config.yaml
n_layer: 8
d_model: 640
n_head: 10
n_kv_head: 2
head_dim: 64
d_mlp: 1280
vocab_size: 8192
activation: "swiglu"
norm: "rmsnorm"
norm_place: "pre"
norm_eps: 1e-05
positions: "rope"
rope_base: 10000.0
rope_fraction: 0.5
qk_norm: false
attn_scale: 0.125
bias: "qkv"
tie_embeddings: true
parallel_block: false
init: "normal"
init_std_qkv: 0.0179
init_std_o: 0.0
init_std_up: 0.0179
init_std_down: 0.0
optimizer: "muon_variant"
lr: 0.0115
lr_mult_qkv: 0.7
lr_mult_down: 2.0
beta1: 0.95
lr_head: 0.00465
warmup_steps: 200
schedule: "wsd"
decay_fraction: 1.0
decay_shape: "linear"
final_lr_fraction: 0.05
batch_tokens: [65536, 131072, 262144, 524288]
seq_len: 1024
doc_mask: true
train_tokens: 902600000
steps: 4902
dataset: "wikipedia_en"
MLP neurons of a small language model. Each row is named by its layer, matrix (down: output weights) and neuron, and shows model dimensions 48-143. Each number is 128 + 32 x the weight over its row's rms, rounded and kept within 0 to 255. A neuron's up and down rows have the sign that makes its largest values positive.
A block is one neuron, or neurons of one layer that tend to fire together. After each block is what it responds to, as a language model described it from the Wikipedia text at the highest values.

L4.down151 [173 139 171  98 125 113 141 144  76 134 101  86 158 157  94 132 159 151 119 141 118  79 169 128 113  65 122  89 107 127  59 109 147 116 117 136 155 154 127 130 135 142  87  87 107 125 121 118 107 114 145 166 104 126 136 186 126  74 150 130 107 106 123  69  73  84 120 125 132 176 166 124 140  99 140 104 166 143 112 112  73 138 130 110  46  82  96 183 117 129  83  91 118 109  95 161]
L4.down626 [155 168 178 133 126 148  61 167 137 113 167 125 127  87 131 130 149 132 109  99 155 112 148  92  99 143 126  98 134 131 143 151 155 145  81 188 141 153 218 159 111 136 141 105 116 150 147 128 197 140 101 190 151 133 100 130 185 109 102 123 117  66  98  94 181 119 144  77 182 156 132 125 177 170 165 174 156 149 118 175  76 149  89 146 111 163  81  60 139 118  99 153 184  43  91  99]
L4.down675 [154 110  90  52 107  50 121 149 164 150  91 143 171 138 142 127 161 176 151 143 144 167 124 127 131 145 200  89 155  65 131  92 168 101 104 148 195 151 108 171  77  79 134 140 117 178 146 140 194 179 110  96 111 115 167  94 166 211  45  83 135  99 153 176 110 121  60 122 111 135 147 106 215 121 133 136  59 111 118 153 130 162  90 110 168 123 127 135  84 150 180  87 152 153 177  82]
L4.down763 [159 159 144 100 110 114  97 132 146 134 133 120 150 120 136 133 122 157 115 124  99 126  80 147 160  96 116 127 135  77 155 135 162 119  70 104 147 193 174  83 143  54 118 137  89 105 119  75 129 154 141  71 191 122 147 131 185 101 156 112 121 111 129 122  89 126 127 128 163  98  96 159 212 109 124 107 101 123 153 168 179 144 132 137 138 108 120  92 130 121 171  89  59  73  79 113]
L4.down862 [150 128 172 116  90  96 123 149 161  90 117  65 130  92 149 193 155  99 132 147 135 141 136  97 137 139 110 154 141  90  86 101 109 120 132 131 148 108 102 127 110 166  86 118  80 126  87  62 148 135 178 127  71  92 109 132 148 120  97  96  86 130  86 108 179 138 121 142 191 113 186 109 112 153 168 118 161  79 155 138 120  54 140 139  76 143 116 175 169  75 175 126 169 153 149 129]
L4.down937 [128 139 142  89 129 195 146 133 103 135 126  93 135 211 100 180 138 174  92 157  78  60  99 138 129 146 132 136 136 121 118 205 154 144 128  85 122 145 120 144  90 118 131 179 127 169 104 135 138 136 148 112 142 114 150 127  90  88 162 130 177 122 172 182 174 141 108 105 142 113 154 138 150 139 144  99 145 152 137 101  85 120 135 203 186  57 138 104  94 138 162 190 103 149 113 117]
L4.down953 [129 164 155  98 134 170 174 109 138 148 120 103 113 141 131  99 183 123 165 157 132 141 187 129 190 153 107 142 180  81 124 148 155 106 139 117 129 137 128 104 141 105 104 157 126  70 107  94 129 106 138  96 140 171 193 150 180 172 143 169 144 154 120 135 128 157 111 133 157 151 132 141 125 101  36 123 158  99  93  81 121 135 166 138 120  78  97  96 182 138 103  77 110 140 167  95]
L4.down1244 [ 44 166 139 127 168 136 132 142 143  82 152 120 118 123 100 177 123 126 153 149 174 194 114 120 147 113  99 149 169 144 122 159 124  76 132 143 113 148 119 112 114 119 207 122 143 119 123  93 115  96 123 127 107 162 144 113 134 130 124 195 127 166  75 102 209 151 135 116 235 126 110 138 111 133 191 146 114 118 166 122 107 102 147 104 146 152 161 122 158 175 132  79 154  80 130 100]
Description: Post-comma appended modifiers

L3.down239 [193  93 101 118 181 136 134 144 155 125 198 143  94 177  79 132 149 139 113 140 142  82 156 125 113 124 105 156 135 141  74 149 109 143 130 116 106 143 160  96 127 175 114 189  89  73 135 179 153 138 129 159  91 105 120 186 112 202 129 127  93  76 109  73 174 155 147 106 172 137 161 119  89 149 145 118 122 131  98 203 178 142 215 140 142 105 140 116 157 141 139  85 100 151  87 145]
L3.down300 [151 117 130 169 108 129 104 120 154 175  85 140 120 156 118 131 172 154  97 155 109 135  41 115 134 118 128 165 103  54 148  80 103  66 135 142 102 108 116 110 127 140 106 123 139 156 177 207 149 145 116 147 143 117 120 145 144 142 119 127 136  80 109 106 208  84 107 122 143 131 183 138 134 160 101 124  99 118 175 133 128 119 110 113 121  70 119 168  98 123  83 179 182  84 169 167]
L3.down391 [130  34 105 144 151  69 156 108 107  70 123 162  74 124 122 123 217 116 148  98 134 122  78 144  83 141 121 156  58 148 106 149 140 133 132 135 125 151 148 135 165 117 205  99 114 172 147 124 139 152 120  91 173  70 100 144 138 137 141  81 156 107  61 111  82 141 163 155 163 114 105  85 123  88  68 149  98 173  71  73 148 136 161 124 118  88 113 133  93 117 112  86  96 130  89 124]
L3.down477 [117 182 138 141  94 138 157 128 159 104 156 131 127 154 144 100 107 164 122 123 144 139 127 106 138 172 105 138 114 144 149 186  95  96 118 102 155 162 141 145 141  87 124 142 142 170 143 106 154 154 132  91 157  96 116 126 156  87 142  95 163 152 103 141 138 160  99 124 156 160 190  56 134 152  55  90 114 155 106 114 164 138  70 144 180 117 173 139 122 116  96 159 120 174 132  95]
L3.down520 [142  85 124 142 138 180 159 136 137 108 109  83  92 107 120 123 163 116 114 177  93  76 161 208 190 121 159  74 156 164 133 150 128  80  73 112 108 117  92 176  99 163 122 146 185 141 143 153 138  62 168 119 154 100 120 153 155 112 147 115 109 162  94 171 135 160 161 164 117 119 116 124 172 113 134 115 174 101 126 104 142 144 126  77 155 146 105  72 140 169 149 152 165  94 153 117]
L3.down751 [128 125 123 135 153 119 131 116 215 111 112 103 132 128 108  96 118  96 159  74 150  78  88 138 141  55 107 145 158 126 141 156 121 116 145  83 113  78 151  89 129 160 168  82 160 139 132 164 188 118 127  98 184 153 162 137 144  86  95 113 122  79 130 137 121 184 101 109  66 108 136 132  79 110  65 115 101  88 115 151 115 139 143 135 119  82 217 140 188 121 183 122 136 177 132 128]
L3.down1004 [112 121 115 113 233 104 162 111  94 180 125 126 126 101 137  97 178 210  86  61 146 169 121 171 133 131 102 119 141 132 195 109 223 124 151 123 135 140  41 132 121 107 123 175 175 131  76 138 221 131 104  91 144  99 120 130 115 151 104 153 118 142 203 108 190  91 147 129 115 120  79  77 100 189  84 148 112  94  61 155 147 120  99 140 138 118 125 139 164 148 175 131  72 143 164  95]
L3.down1275 [178 108 143 128 137 144 115 110  59  72 164 100  77 146 112 151  72 139 120 175 134 130 136  88 166  83 126 124 107 109 138 135 123  83 151  97  95 100  97 123 146 179 118 149 121 165 136 138 129 161  87 156 108 182 115 131 118 118 110 143 168 127 116 154  85 120 124 130 112 165 158  45  86 182 117 166 170  90 151 114  83 124  50 118 123  75 127 119 153 173 104 172 156 153 128 116]
Description: Number-linking tokens

L3.down92 [124  92  88 152 165 113 126 106 133  86 175  75 141 110 141 141 142 135 136 138 130 134 132 129 134 131 143  77  83 132 132 125 129 127 155 125  91  43 107  67 191 122  74 108 127 128  91 115 164 122 158 163 120 148 152 164  95 162 154  77 122 170 140 119 185 156 107 131 115 149 118 108  35 157  87 159 109  23 117 126  94 147 121 199 113 135 116 136 164  59 127 158 118 114 111 139]
L3.down132 [119 101 161 131  52 181  98  95 136 141  62  65 142 141 100 149 169 159  61 110 166 111 129 155  68  72 209 152 138  97 122  95 103 139 146  90 149  97 122  63 137 144  96 101 113 100 142 154 153 128 129 140  99  71 137 203 134 141 171 130 152 158 185 131 106 122 137 120 113 103 105 169 103 213 154  99  76 173 156 114  82 123  93 116 192 122 174 177 102  96 111 165 102 128 119 174]
L3.down296 [ 87 174 166  99 102 147 119 143 111 157 135 123 148 120 123 123 150 115 145 187 112 126 124 145  53  78 123 163 116 148 127 133  86 191 102 132 211 107 130 159 125 112 119 188 142 198 111 142 120 108 112 111 126 159 139 155 155 107 115  97 105 133 150  74  96 139 101 150 100 139 165 103 129 118 146 137 113 114 172 132 137 139 139 123 122 121 175  95 126 205 102 156 139 148 155 141]
L3.down437 [134 162 198 141 149 118 142 151 139 174  92  52 175 142 112 109 142  95  60 132 160 190 109 107  63  94 106 156 146 115 129 173 194 128  81  92 128 130 196 157  68 170  78  77  92 105 121 159 177  66 142 146 143 114 170 121 130 116 167 151 127 151  48 187 111  99 132 131 109 129 131 120 154 155 125 105 130 134  98 108 124 143 144 109  99 150 102 159 152 120 132 129 187 131 122 133]
L3.down852 [139 150  80 114 123 134 190  89 123 149 161 108 149 109 152  53  87 119  87 135 140 180 128 162 155 132 125  56 109 136 205 116 143 109 125  70 164 190 111 159 173 104 117 102 153 163 194 131 102 159 151 111 153 134 141 146 219 120 127 153  54 147 183 192 158 169  58  99 124  98 161 106 131  99 144 115 143  97 146  61 139 104  81 143  93 159 123 202 155 105 113 111 151 114  82 129]
L3.down859 [118 174 133  94 160 131 139 171 217 119 187 120 121 100  91  98  96 102 188 146 167 107  92 169  95 132 125 136 191 163 130  75  81  96 131 177 136  97 134 136 167 118 118 159 133 118 137 129  99 129 128 180 112 130 171  95 102 190 118 170 129 167 160 148 137  80 112 137 118  82 107 146 175 157 109 125 105 109  73 134  92 132 154  92 157 115  94 167 183 131 194 111 111 128 153 187]
L3.down914 [116 137  97 165 132 112 154 106 112  49 170 132 132 134 123  75 113 167 143 150 117 150 154  82 107 137 111 152 100 161 175 133 176 106 162  74 145 142 114 141 164 186 154 134 168 183 133 176 122 125 124 131 135 146 129 121 176 162 199 200  67 126 114 255  78 177  79 119 120 129 150 106  52  63  93 139 100 157  77 119 198 127 169 114 129 114 140 183 104 138  87 182 165 117 186 138]
L3.down1094 [ 89 144 121  42 162  98 124 122 140 102 207 118  97 155 203 125 170 122 140 124 125 104  94 117  94 123  98 132  65 108  74 109  73 121 134 137 135 111  59 146 154 129  82 147 124 157 124 140 132  67 125 147 181  93 212 151  75 151  58 153  71 122 136 117  87  96 150  97 125  77 102 108 116 151 169 131 100  25 134 124 135 180  81 145 153 169 142 172 108 182 116 127 135 141 128 162]
Description: Focus adverbs and -ly endings

L3.down222 [145 163 115 157 121  90 136 135 122 155 139 147 148 110  81 113 155  91 116 144 127 147 110 153 112 114  54 132  82 118 113 113 110 100 102  71 141 103 121 144 154 113  96 138  90 205 101 113 159 111 102 160 150 110 110  83  84 158 117  99 140 117 143 182 181 114  80  95 155  83 184 113 107 108 107  96 180 147 177 118 135 112 100 103  94 108 109  49 164 103 129 164 135 121 113 169]
L3.down396 [116 145 153 139 161  94  54 128 103 152 110  86 105 124 132  86 110 139  71 182 121 162  84 132 119  99 116 108 177 138 116 164 185 144 141 152 139 140 124 127 110  85 154 128 105 147 109  73  98 104  78 127 122  89 112 147 112 214  46 198 212 144 161 122 142 120 128 137 127 188 155 163  98 175  46 112  49 142 119  55 128 104 100 141 124 140 107 129 100 121 173 107 108  61 135 125]
L3.down622 [ 62  80  67  92  75  96 146 156 153 158 111  50 171 148 143 195 100 118 117 124 111  86 157 132 149  76 129  93 151 129 100 132 119 127 113 164 152 155 133  63 167 189 134 120 160 158 148 124 166 119 141 113 149  73  47  80 123 123 163 158 149 139 163 112 100 135 113 139 157 139 158 158 113 152 105 144 145 133 164 135 113 124 127 152 135 143 134 138 176 124 148 107 119 136  81 190]
L3.down705 [135 110 135 128 113 157 136 157 104  92  83 169 126 136  66 130 235  54 167 119 133 105  48 141 151 167 139 153 123 103 130 174 162 144 181 124 124 122 132 110 108 124 155 167 114 133 116 202 118 117  88 112 108  90 133 149 126  43  80 130 131 106 177  98 180 121 166 141 136 113  95 132 127 155 121 212 111 132 130 191 123  88  89 120 147 192 181  88 154 130  83 103 150 165  62 117]
L3.down874 [144 133 183 159  49  61 139 164 138 101  87 131  89 125 100 161 102 162 172 105 130 128 164 142 122  67 106 176 156 104 101 155 121 151 152 108 133  81  87 116 160 139  71 129  97 114 157  34 108  69 151 153 135 131 135  82 161 150 140 149 144 156 176 153 103 147 128 136 107 148  81 115 122 134 143 136 107 159  72 194  95 120  98 129 113 126  94 149 100 166 113  60 107  78  96 151]
L3.down1056 [ 85 101 117 111  75  63 117 180 127 162 172  89 173 107 135 158  78 137 178 189 108  96 153 172  60 207  89 129 139  64 172  82 112 142 134 181 134  98 168 158 115 138 140 135 129 198  91  85 154 113 161 104 154 141  82 159  83  78 153  92 149 128 115 153 127 135 150 179 162 139  49 132  98 108 116 142  91 101 154  83 132 113 144  58 141  79  96 146 114 149 144 140 108 137 158 101]
L3.down1109 [160 173 138  98 144 132 104 141 161 180 124  90 147 127  93 142 152  94 119  88  92 120 131 136 121 128 153  99 178  62  74  72 118 119 155 175 103 136 177 215  91 137 163 176  74 120 115  95 135  93 133  68 149 133 124 160 133 117 100 150 115 176 111 178 198 159  99 157 160 136 111 153  52 148 133  90 191  77 133 114 158 151 117  97  94 132 138 105  99 188 176 148 117 147 173 128]
L3.down1221 [136 186 103 137 164 104 109  92 113  97 139 186 122 133 112 128 145 110 132 119 126 140 118 141  66 150 118 118 216 168 183 166 128 133  75 108  96  93 122 168 154 108 185  75 217 123 164 140 135 110  99  69  95 126 168  81 163 134  97  94 107 164 108 128 110 132 151 109 129 158 151 105 127 123 159 131 133 101 155 104 140  79 139 178  81 177 186 169 105 123  92 116 154 145 182 115]
Description: Separators after numerals

L4.down70 [102 130 133 139 132 134  87  83 131  64  87 163  50 175 119 101 105 153  79 175 180 126 110 141 114  71 138  95  85 139 161 100 137 151 118 129 149 157  85 139  89 133 109 167 145 136 145 140 138 142 202 106 115 112 123 103 189 146 173 117 132 166 192 135  60 138 149  72 132  96 126 151 166  67 123  86  98 124 104 121 119 137 128 142 160  92 124 166  98 158 192  96  76 106 175 142]
L4.down71 [170 179 131  61 152  96  99 128 154 153 141 168 133  99 123 118 141 137  76 139 173 160 121 176 171 138 151 117  84 106 132 144 145 186 152 161 122 181 164 139 134  91 146  67 177 134 107 117 132  90 113 134 141 134 124 144 175 161 130 161 123  93 143 111 152 143 186 123 135 116  64 149 194 150 184 143 190 130 116 120  82 119 132 158 172 155 104 116 165 198 181 124 120 182 127  84]
L4.down194 [118 126 191 125 134 167 108 128 120 149 100 122 179 191  99 120 105 148 114  85 108 175 157 103 144 111  87 112 123  93 181 104 173  71 119 172 120 143  80 196 119 136  81 114 100 162 104 112 131 101  88 117 202 153 112 100 124 173 150 113 134  96 167 124 142 200 130  63  58 141 170 104 137  96  90 144 111 149 144 104 198 127 190 104 178 112  84  76 114 119 122 120 102 127  64 134]
L4.down473 [167  82 157  77  74 176 151 134 115 162  98 142 138 121 128 105 187 125 170 175 125 146 107 130  54 107 146 164 175 136 153  89 119 102  80 167 105  84 171  94  75 123 139  77 166 103 126  52  91 154 128 118 131 133 167 109 179 109  95 117 148 111 146 120  99  97  71 103  99 122 150 161 135 152 100 146  90 100 112 135  99 123 171 164 162  73  81 176 118 111 107 160 100  95 110  52]
L4.down489 [176 146 104 152  55 105 151 152 127 148 115 139 117  91 128 118 110  60 220 105 139 139  92 144 130  78 124 192  63 136 101  75 135 126 107  54 100 124 131 145 127 105 214 121 116 198 113 125 118 132 162 146 124 172 124  69 105 117 109 106 108 111 119 144 106 128 222  90 153 105 127 106 137 111 110 113 120 120 117 139 153 114 161 106 103 142 151 142 150 230  95  96 184  75 121 112]
L4.down556 [109 157  80 161 118 126  77  81 151 158 138 122 201 161  88 126 122 213 140 148  83 150  84 135 158 131 101 128 163 156 130  87 187 114 105 142 156 160 135 100 186  95  99 155 141 158  87 144 163 138 104 125 127 105 178  69 120 152  87 167 138 178 141 109 184  98 163 104 164 159 129 120 128 115 169 160 147 116 173  45  88 129 133 166 137 118 140 131 125 148 100 104 156 180 137 108]
L4.down751 [ 90 115 109 169 145  96 161 114 126  87  73 210  97 113 101 150 204 108 106 139 131 118 115 148  72 127 179 127 114 141 144 119 110 111 108 169  91 117 112  98 167 189 156 119  76 172 190 129 111 116 104 174 150 144 134 192 117 116 180 116  70  50 126 148 151  88 146 126  87 136 142 119 126  92  85 141 171 173 143 131 123 164  65  99 103  94 179 179  83 114  70 106 116  68 118 120]
L4.down857 [164  76 178 176 105 148 110  74 129 193 116 163  71 153  94  89 140 169 109  94 152 160 115 119 111 113  97 147 112 113  95 162 121 107 151 147 114 121 146 138 140 147 149 126  98 196 133 100 126 152 156 143  91 158 111 112 188  86 135 163 108 117 158 207 183 208 144 143  97 153 121 120  72 107  87 177 143  98 157 120 140 106  91 124 167 172 139 135 117 105 105 136 134 147 145 137]
Description: Unit-conversion pieces

L3.down69 [ 88 100 118 151 135 142 173 168 117 123 157 102 146 138  61 135  97 131 115 101 114 161 134 168 111  76  83 126 125 149 151 117 163  98 108 183 135 142  96 151 122 100 103 136 153 119 167 127 113 114 118  61 130 160 111 136  87 130 127 152  51 152 110 111 150 122 112 139 138 107 124 145  77 162  79 170 142 167 112 131 136 120 136 167 117  70 135 168 136  64 128 166 150 163 108  87]
L3.down285 [ 81 126 121 173 100 154  81 143  94 104 136 155 132 148  98  94 160 116 132 121 100 129 120 131 112 154 173  72 113 110 134  52 162 142 141 130 111  81 140 148 164 146  84 108 149 148 102  60 136 133  93 172 125  41  82 114 176  99 107 129 194 148 120 192  81 109  76 124  97 161 119 136  70 164 163 146  80 151 157 117 135 134 141 111 134 101 176 177 132 117 153 105 129  71 156 151]
L3.down361 [155  84 156  91 167 137 123 155 106 162  65 162  99 176 138 104 168 136  74 119 154 135 124 119  53 108 160  88 164 156 149 147 213 145 141  51 103 111 118 150 144  63 127 152 116 146  69 129 133  94 122 119 151 127 153 187 159 154 140 168 103  64 107 163 148  51 150 139 103 158 104 113  65 101 163 162  46 119 111 140 165 160 163 142 166 132 123 104 136 160 110 102 141 172 129 148]
L3.down479 [137  54 108 101 112 111 149 133 100 141 122 138 137 127 125 134  96 184 113 145 184  95  75 158 112 118 117 101 157 105 149  75 154 173 120 192 202 138 132 160 141 149 128 156 163 135 132 100 113 130 195 170 201 140 148  99 116 156 105 141 198  98 154 139  82 120 124 112 110 181 125 105  78 116  62 170 129  58 144  91 153 104 152 140 136 151  84 166 172  79 174 123 111 146 126 138]
L3.down818 [208 128 113 136 103 125 145 120 147 171 154 108 107 100  76 126  84 108 131  82 106 138 120 160 144 107 119 145 193  98 181 122 158 132 113 113 123 136 126  96  97 111 164 108 134 140 119 154  51 138 101  57 141 134 166 121 106 124 109 165  95 102 131 149 182 123 162 165 120 113 129 182  57 169 119 170 159 145 113 166 141 127 148 113  90 129 185  89 173 138  97 118  57 151 102 114]
L3.down890 [103 145 114 138  61 114  77 100 165 159 123 129 209 144  80 184 152 111 165 112 138 100 116  97 134 112 100  95 142 217 135 132 133  80 128 119 178 120 111 134 119 159 127 136  51 179 145 133 164  84 160 127 202 101 158  92 161 151  97  84 165 159 136 216 150 142 184 132 133  97 136  84  92 136  84 112 156 146  93 166 119 158 109 129 106 137  95 147 116 176 160 143 105 155 147  95]
L3.down1099 [165 159  99  48 121  64 144 153 111 133 108 124  77 112 153 172 137  95  95  89 156 130 166 109 109 116 113 131 105 135 166 129 126 140 199 134 140 137 117 134  79 129 138 102 172 141 115 132 114 138 175 148 112 103 108 152 158 137  80  65 139 110 110 164 128 147 147 181 197  96 109 141 119 131 152 169 128 113  90 136 172 100 135 150 148 147 141 108 124 106 180  98  88 140 163  88]
L3.down1180 [129 118 183 116 121 165 158 172 136 119  47 140 157 105 138  63 186 125 134 126 171 132  91 171 140 115  62  85 127 134 128  96 136  80  68 172 124 126 164 161 112 121 112  83 152 124 155 109 104  72 118 134 187 143 102 134 186 135 126 124 129  93 126 103 171 134 180 133  98 133 159 127 109 165  91 139  57 115 176 124  97 146 131  98 153 133  87 167 120 127 126 100 142 106 124 139]
Description: Mid-word "d" fragments

L2.down97 [105  87 110 161 107 114 114 158 142  88 133 151 140 169 127 125 132  80 131 195 100 195 108 142 119  96 154  59 169 105 139 109 133 127 122 165 169 186  94 129 157 105 140  88 138 138 119  87 168 122 111 187 118 137  68 109 137 154 127 129 157  66 188  92 218 158 101 112 157 131 142 169 172 110 120 134 152 118 170 110 147 162 163 151 108 119 110 153 153  79 135 200 159 110 104 176]
Description: Mid-word fragments in names

L2.down1157 [121 103 167 123 162 131 115 112 103 159 188 145 111  84  81 171 154  82 114 145 145  51 141 148 123 113  83 102 149 129 142  75  88 174 102 132 115 227 151 107 138 172 141 171 109 129 118  91 122 163 113 146 122 154 129  86 134 125 179 110 136  67 123 109 147  98  90 134  92 125 135 117 106 109  85 145 133  98 162 193 136 104  94  68 127  93 107 156 132 172  81 117 138 131 114  74]
Description: Locative "in" for places

L4.down132 [130 143 126 131 159 117  98 102 116 178 174 185  78 127 171 182  99  69 120 121 150 116 160 135  76 128 126 105 120 163 108 151 193 171 188 119 100 127  73 186  71  86 124 100 168 103 116 141 134 133 105 117 132  60 128 166 123 105 179 151 157 142 110 139 160 134 147  59  93 123 113 208 136  60 127 184 143 174  95  60 131 124 166 125 126 124 110 100 178 160 144 138 115 139 106 141]
L4.down406 [ 93 123 114 128 140 130 119 105  98  43 155 102 151  95 104  72  78 178  95 182 142  95 117 114 130 120 143 113 161 111 129  77  64 143 159 109 136 146 114  99 122 109 102 118  85 144 137  83 154 144 114  93 200 123 148 129 126 140 135 130 115  91  88 148 158 124  92 161 110 137 141 113 125 180 141 176 134  72 121 149 148 158 149 110 168  95 112 215 157 138 130 128 121 155 105 133]
L4.down734 [105 118 148 112 123 133  96 113 145 107  89 110 130 124 142 150 110 142 127 137 157 176 183  84 109 135 149  82 134  38 104 125 162 185 152 105 125 109 147 142 134 158 210  93 100 127 174  99 141 138 154 173 108 166 146 113 148 124 167 126 119 153 114 123 103 107 113  62 129 158 106 142 139 158 127 181  90 111 134 130 130 158 157  64 117 125  86 174 122 153 181 134 129 122 145 104]
L4.down754 [103 126 167 113 153 148 158 149 177 142 112 208 158  91  98 113  65 141 135 132 175 143 118 129 128  79 150 144 164  66 140  93 149 106 145 194 113 142 114 124 127 153 138 107 149 131 162 170 123  85 137  83 134  96 104 133 106 106 114 160  90 128 120 130 150 127  85 142  97 144 187 145 118 152 145 134  69 136 146  92 145  96 180  89 169 117 130 160  76 146 139  57 127 171  84 140]
L4.down795 [ 83 161 102 153  30 139 144 165 105  99 119 165 105 189 134 137  89  77 137 159  68 147  69 134 176 136 173 164 164 165 117 100  72 141  68 128 132 125  99 146 111 134 118 142 137 122 167 111  97 196 125 125 133  70 168  85 152 141 154 148 147 128 118 138 143 128  52 156 131  99 121 183 178 170 143  86 113 137  84 208  97 119 189  86 169 161 160 151 130 120 114 119 184 138 130  72]
L4.down920 [122 129  91 130  96 137  78 148 118  95  89 129 119 108 159 207 123 101 170  94 142 183  48 177 111 142 147 137 154 169  75 116  83 112 162 146 131 135 108 124  86 120 208 195 152 105 119  67 126  89  96 138  83 143 163 141 102 115 135 129 162  85 161 117 134 138  77  85 105  95  98 139 117  90 105 140 123 120 115 152 111 138  54 148 114 140 109 112 121 126 168 125 134 145 162  99]
L4.down1027 [117 136 138 147 145 155  99  57 152 100  93 138 136 100 118 114 126  79 139 109 175 103 143 133 141 116 122  70  93  79 168 177 137 143 153 124 100 124 134 143 138 113 119 108 172 182 117  78  96 156 116 127 113 140  69 104 144 189 171 129 121 132 218 106  45  74 143  90 116 128  88 129 174 112 117  99  96 102 157 170 169 142 115 115  80 153  80  98 146 202 176 104 164 142 116 117]
L4.down1203 [119 157 160 172 157 110 165 126 110 140 151 150 104 129 157 170 155 161  97 107  89 213 144 116 104 131 155 102 119 105 157 133 106 156 113 174 136 137  95 109 104 138 167  88 108  95 144  95 129 128 139 109 115 167  93 118 136 163 132 133 154  95 143 128 168  94 162 174 111 105 103 162 109 110 192 104 112 155 196  68 163 102 174 169 151  89 155 133 146 181 110 154 106 126 130 116]
Description: Mid-word name fragments

L2.down1153 [ 86 150 129 173 222 119 168 111  63  91 177 135  85 119 107 107  89 160  57 129 123  94 121 127 140 118 157 163 105 154 173 119 137 118 171 133  62 131  74  91  94 188 150 165 163 144 128 107 136  86  98 111 161 119 113 136  98 108 112 137  84 163 126 141  77 165  74 140 100 154  24 137 102 143  65 153 205 114 131 171 142 118 113  91 107  95 122 109 157  90 128  98 135 114 125 121]
Description: Unit after numbers